{"n_head": 2, "n_kv_head": 1, "vocab_size": 5257, "rope_fraction": 1.0, "qk_norm": false, "tie_embeddings": true, "parallel_block": true, "extras": ["capped logits"], "warmup_steps": 200, "schedule": "wsd", "decay_shape": "linear", "final_lr_fraction": 0.05, "batch_tokens": 32768, "doc_mask": true, "steps": 5918}
MLP neurons of a small language model. Each row is named by its layer, matrix (gate and up: input weights; down: output weights) and neuron, and shows model dimensions 128-255. Each number is 500 + 50 x the weight over its row's rms, rounded and kept within 0 to 999. Numbers have three digits each. A neuron's up and down rows have the sign that makes its largest values positive.
After each neuron's rows is what it responds to, as a language model described it from the Wikipedia text at the highest values.

L2.gate209:524578439517448550468436408532559557478463530496495470509423593461468463434473473502532450640490457537547539473530482511581479534593480551506603579546565550533598498560504388500464539600495547496503491620508468527488431585475506507451460529512537457545490460443485458487478512440489493482495505518451553512555431563518497469555462613514522578474492491355478514522599580509527537437502
L2.up209:506535396491451515508537457497492477504527403481536528448473532507509415507553456453525581594475391435577468470521495474548472540435483495514565543531519545395448476531550447498484501588477589450523575535545512453441505488425468520511508491511518434547467552358514532491493490498519477436556506457459502512610606487525469423541439512423469514566504514460438474544588514493401563499542
L2.down209:467506620481485400482524583527517520519579577453569460480470483496480631519421609486431497419507551559495528479467439540520499465493511481480480497511470457550494496448462545478445479443520521631586490548529522514487480532521580567555482397577391513503525550583501463485489521526529517537495479498525481515508528531511548431459486547595581446404561556481559464463428435460535512488460
Description: Year-prefix tokens. Three-digit year prefixes such as 197, 198, 194 in dates and year ranges (1973–1975, (1982)), plus en dashes in ranges and scores.

L3.gate21:405499481457475499439532466486459474498485454432537462593486496556516472523427489452516500494450515428498550553466484548511441534567500409573532604550411436500513529510485559523427443510565577554539501516552478516505522487414498486448475503435495595584404541489555520490519510504515577564533501511550556580558490485568418484535472493441557555391521587527391559491538505481565416579569
L3.up21:510522511409430561452526517565447458497546521506585401480481519438463468380479498465380427514541381468619453546474445542412420442546525437519506440541456521405496449519470472457603481523461509526527464451469495466443459487454393413457463469471569509480582485466548525527470440510541446485514517483579505543577493454478468447515508581531533411462548450484485520500577538494450515498486
L3.down21:451449429451503488482585550448525488451459470485505522546495466499584475535474483505538537459534491483517382583562498429543521555528525542573605545486494431543383522484495539572570487476545445560472515465540520595523507493535542541592552547532403581475414566430466465417502474563457541518478545497524519423517471475553462568505575517449548561423442638460497596475461505387581450481499
Description: Acronym middle letters. Capital-letter tokens inside an acronym or abbreviation, after its first letters, e.g. the C in PKC, D in FDA, E in SLEs, C in IUCN.

L4.gate168:462427521536479466478570513488497401625483493373536474506541483464448512499584528478478467483498483489595415527578431486483501468490512444496565456428478536385463485503523512541485418590427440527538556491528530547494498453517518485528541467510525427539493545602526494512461537570513417480608547494502516445431515398502514495518527405591489449452469377494430500607598449459490444417467
L4.up168:560456524476430456489489564411400480553527530429503441475478452488385550565592552561521595525511464534551552507528489452477501427536506387564560574510432622489372507427549507500420529536516513454510629544481446483565512524482485538514476534474581482559520462598502466495510539518537425525503590488493598410468510449453500550596624484530510541458474429486428441455535420540562419446553
L4.down168:441535498489454453508555528414532541517388486531433589510549485483502445468418550481518587450445494513456553489433430499483517514493500327457553501531567523482521520445493479527579533465414482475445442559622440495581450525523492494557544451506587479511464399505442518473501602510509454440495430507517481628548518477513531603519507475533477457504582514452574455461461531541566523483526
Description: Clause connectors and auxiliaries. Mostly "and" or "but" right after a comma joining two clauses, such as ", and his mother"; also "had"/"have" after a subject or modal, and -ally/-ly adverb endings (Additionally, historically, gradually).

L4.gate159:507568506527495491520527628504502542443460591436496418461540531553507507474532483469503512590558564475432469548443546510538483491506433530577494599437511503517595508509518557532581504471484487550577533552508650514554532497412489449559488533507503448599424558411512493434520540534590480536499511428507629433504453543411592529458543534553538452500577526539498496526420541457449586535452
L4.up159:613539481517466454497450546529525570469429487440425452529435567609530579511536502562445421557539562341503433584505519420491362485558486566523463395502407513448464520524479530527540486474482519544536539482451588463480475545467537500504486505472564496468551525473402500468523499462496525610525417459444458517501529508475593571438503409549555535523600447490480467393529461475507507420556
L4.down159:532534515441528562509590357487513419519479434534502567485509454485438499566524454497470492453431492533546565440495391609453487581529589455529505401553567526560469517470514495508501505505572494505418463535465426480465478547534480560519522453452459426473493412517513506578543431464438526405462564533463444548514451506593391578567473463489483575487404463512451478509529515429471440475497
Description: Year final digit. The final digit of a four-digit year, or the "s" of a decade, split from its first three digits, e.g. 190|5, 1980|s, 201|5.

L4.gate217:478450487571491510487500488526518387516564422578504539491499583503607529485535470443502442485580482549452513498449596465498519496527491553480414454511454454581464586473504406468535457409442518440501489487560510463530538522514520461473509506543560521409569513396578381478543526520626615488440490525469483504519536527473442562507486415497600566448547423561448592454537520495526495476474
L4.up217:359440586540526502494591502508593430503490500489496524473397484490434452511444445501478489450462546481480499509488511502436487463443423473547604542537494492534474590539509489565532508590460513498549491503548469494529501454568439544508530479534582466549487494503576489602459463488508437527443484484512550619571490375544501543476492413505493496436525540533514458436595504525513431438552
L4.down217:587569459504466518525459441477380571462443505553505447555518520503539492434549486530532431490485474452543436472501483525623484526526524498419465532485493544518484490509525543480489541515566526499486506491447581526379425489455537428565514444411432486484488378467496516434547448468390497482506512458537584392426527629459423589579522572531485490614536437530381526585391522494466545558510
Description: Separator before a new name. Periods after single-letter initials or abbreviations (N. arnoldi, Richard D. Cowan) and semicolons or commas between list items, each followed by a new name or entry.

L2.gate81:522576469532593453530541482406461478455489509469525489438502450483462539467461498431490499486444605435465483513449498532493469442683524490429543523482479455479496583511552550492581460509581519484583498378532659483575486557452517496405518522461499493482499506483430547483512528464578540557394482444486502459428531506508557453549587440525506491602542526495538501468468441442484465540498
L2.up81:545473482547618482483511598557390513498465535545461584414463503400452507436555555442516468560512473513442433456477513526496457579502447511473564492567440477544505473542493506439478509419453462530510593421532562472602474513513540481482511444577541493461555578452542554483465504476533460482470450547517514472482435610538547491550555436408434473497474463493543487506482593501552402477398
L2.down81:529503558455407444488446439457611468528533464454474471597522459621507498580483452597510516486522422483539516480556433472470492481444537495494468516479567516447546438464503460494483521557436510443459434596501374532390538511528488567538464502424504471596531420500472477542460481514471487532546517479519461506498514411476381535429519576555542537489510479482548504558460454502475508522587
Description: Word-final suffix pieces. Final word-piece tokens that complete a split word, mostly suffixes like -ers, -er, -in, -s, as in synthesizers, transponder, cousin, 1960s.

L3.gate111:423440501567444540530393459535494532434594466506509544418494541475547573490547550629489532570539509472517505540495558569510391490479523476394524530552517560493454519372460480527520563529483498478467471516545479502455382442502509432575496503518525514631505484440608584503441436448565492466414497483479522529503448575442491499496500597584598538577517487451570443548512560508509480469473
L3.up111:579491446498512479394398502576522406555623499543493428442434514528532578513535556472524450525452478569502443373480513518424546532456572544456470545469500563523411466489463477483460435481405428524464517439513541490432574522529530450553470524540434474556528451455505552530452581507510489618519528460460430409412631618409488484516577496443609518482500478554573455550439526520498513461496
L3.down111:404512471469468536524532511475469573549467544451428580531533498417504509486426451508459550520615480485509612581426572582464536429494447510474550482473490598532493559487513567560502518455501464485539451546433506462542463492508483495474586463549472512525442459509440433432451349524495532438530478514503733574564474467493492502550480566523485467453528464559541429525542504569563460534420
Description: Opening parenthesis after names. Opening brackets or quotes right after a name or noun phrase, starting a gloss such as born 1977, an alias, or a translation.

L2.gate253:450526495467522504500467539443561511491478422588449429551493555448507420376436503509435593503517459486549471510441450540468586461469476479406485556496526492440502413575470523498451514501513451537490599569623409523524503529420481539465485452547533489537547549613481521450473499522476456530495488562499605489457463491486588440494443479499517565508619514579503507470470489485470496512451
L2.up253:535497461554419518430435441430571376468420491453525472561506470470438514543427486376493556508404451447467530560507402447467534623481524477428450495476482526430524502529519533542508352502543463495531507513513457526514469551401589548454513556363423532506444572568525502502447519450404547577509452537508548517473471471567561514471430515512544494523517482542485485443534505481487505505503
L2.down253:506517494460527508542517557562391610461536588542491538465470548499462488453623512550457407473570507507521501439501563521540497386517500531671600513502493495551447481449524464496516613481483566525496543464530515475509489461602544443522493451581521555500571386440466514487538533565537413412513476540508446480528497487432424519557519530436444503439451541462527464539549492545538444472519
Description: Predictable word completions. Final word-pieces or words that predictably complete a word or set phrase, such as re|asons, Tr|acks, San Anton|io, United States, northern|most.

L2.gate33:456416492445426438486508501563557505495525461474497458526590496510474529506526481524524434481559549385492564514456542491481432441444528465498525485589568552582427455515456475536451457450558450514581388489498594538542505568464467449529518453466530528474445547407380389484525481536584495575492482497456537541546502450501351503516493552452547430477529497436559419471490410549535562438479
L2.up33:498404602379401467534505550476467459495486455491485332531547501542449490489493540516540560439520605560476537552522527461501508495438547542534531553535516521456590500481391548500462414542522403519464394472512499598557519582446535444467487517467556481433495564444564412630558482496499493446495436535458526520490510537575500519521465488522502449512456479510527497605469405413470491479432
L2.down33:484529476533617623498506483514471537528504619510504619428483469461556495499479476486447468508491452483453486509462468498542557464563450386403473438421484499560469544538620457513559604486477555514559510503540546415415478407529494515439473462545477495545519441564414562367448536591527473566456501487520488534498438471422526528431516405466521517456552539468476430409479579557523552545522
Description: Name-internal word pieces. Word-piece fragments inside proper names, often the capital P opening a title's repeated name, e.g. P(rayaag), V-and-als, Om-ah-a, Dolph-ins; occasionally ordinary words.

L3.gate225:512461422565513532472421520591398501468517509529498541461453527486549517576566590563505483486482464463592536506507500464493503404518537483512480476541479452418584474541480453488496505471489410458519464555504493562546483442529521537577466399580486493518506522606549532464447565500434496528526514469525490521503537519564442481454460447461458526412486466375494465518463513529579419413473
L3.up225:532535617587562434483463529447573591526454514502537573531468511510408529588426535517488514424535576558482446508569579512544424506449435459536389451526638502432544475524571520528498494507653516531557466545517556548465460495504562483619479483552515523546448537510494444496582499479452544454575480554490484472500411466561398493440466554458512417490489417536461482538543503529450417484494
L3.down225:428526365406492511578594456593480495508491445534466403523562521519599467416565484480538471575500410468488608471437406532540577514548595549402551593467422475617469583497519504528542456490422523466393491441514450435486610571540435496413532419458506446476523480530497569515478551540484498566486497431543430545559612493397576460563510384528494578490525590453545515476482510543502561532482
Description: Year prefix tokens. First three digits of four-digit years (199, 201, 202, 200), mostly 1990s–2020s, in infobox years, career tables, and dated prose.

L2.gate9:482455595540450601543415429499587468513425482588531500558511536463477434494406455494447421513418460509488417387451447410472471485505416480500559511460440472515488546532473485512527491542514562517531428514588581473524515538488518479550512471528459567517510512409502480519476370358495486485590531464509517385489561499450492531533527406502566487466503550469447468613404553457403506568502
L2.up9:554484501496471547578515349431606411474539456553488452515464498430548516539442461477516475468471533501472489543514450478450540444511517557416456464531463445510578497480518537545509491578499552532433419491575535525415462512499547497529492450492479543528608466390496444557529445389492471516482481475486355437483589528454502514625524480563434525483497476489512481527522478415504466533464
L2.down9:541496508470441492415456591555514577414450565477578556498475497488450571492553571516615567596470526492422589528481544466465450519495470459546539557441575612455407534476389480639535495508454441459518462527468489501576493506504509494543522529448439491528422503528500537441465443536453557569506482553392532500475451505547478511491526510501642485541534507509518468491521530591552486432473
Description: Separator after completed entity. Semicolons, commas or opening parentheses right after a finished name, place, date or title, introducing added detail such as born, venue; city, in.

L4.gate12:514505523502521512473458449519427493535567507485507425505551510462422510454522413435539474546442506566556527484511558562464438515421413462479492496502510397428515499468399537525545417466526511576583567498577436431472588536507477475548600547477478514512482510534489516489581486518551533474559464472515524500486491425433531367521472463443515551541477374626500566491501508431525488484559
L4.up12:450473539462445515520499506571529466497471584508586531485519524501465574490474499515534518571469569549569457430542513525536454488466454518455459547434503530497498550514576547449554457473499504653476472484578409467496507527468472527549656517426448482544480500433590452555514501437553543533497445426487524525567541481464489500549478526446584594564437378507472531455527551557500465439501
L4.down12:472546504525566563499478568508594479493502531530464531445445471417566490540467562486433555386521491493502493499505399530499553552462591530546484498486508549540565471557565407430466520483531524519464469525581515556589386529511453504463481498455493443501517453474589492464463517459534454482461530490525466510473484563559476542427456474467454460510537641415469429435472585551452553572525
Description: Year-prefix digits. First three digits of four-digit years in dates, ranges and citations, such as 199 in (1996), 1982–1993, May 1989.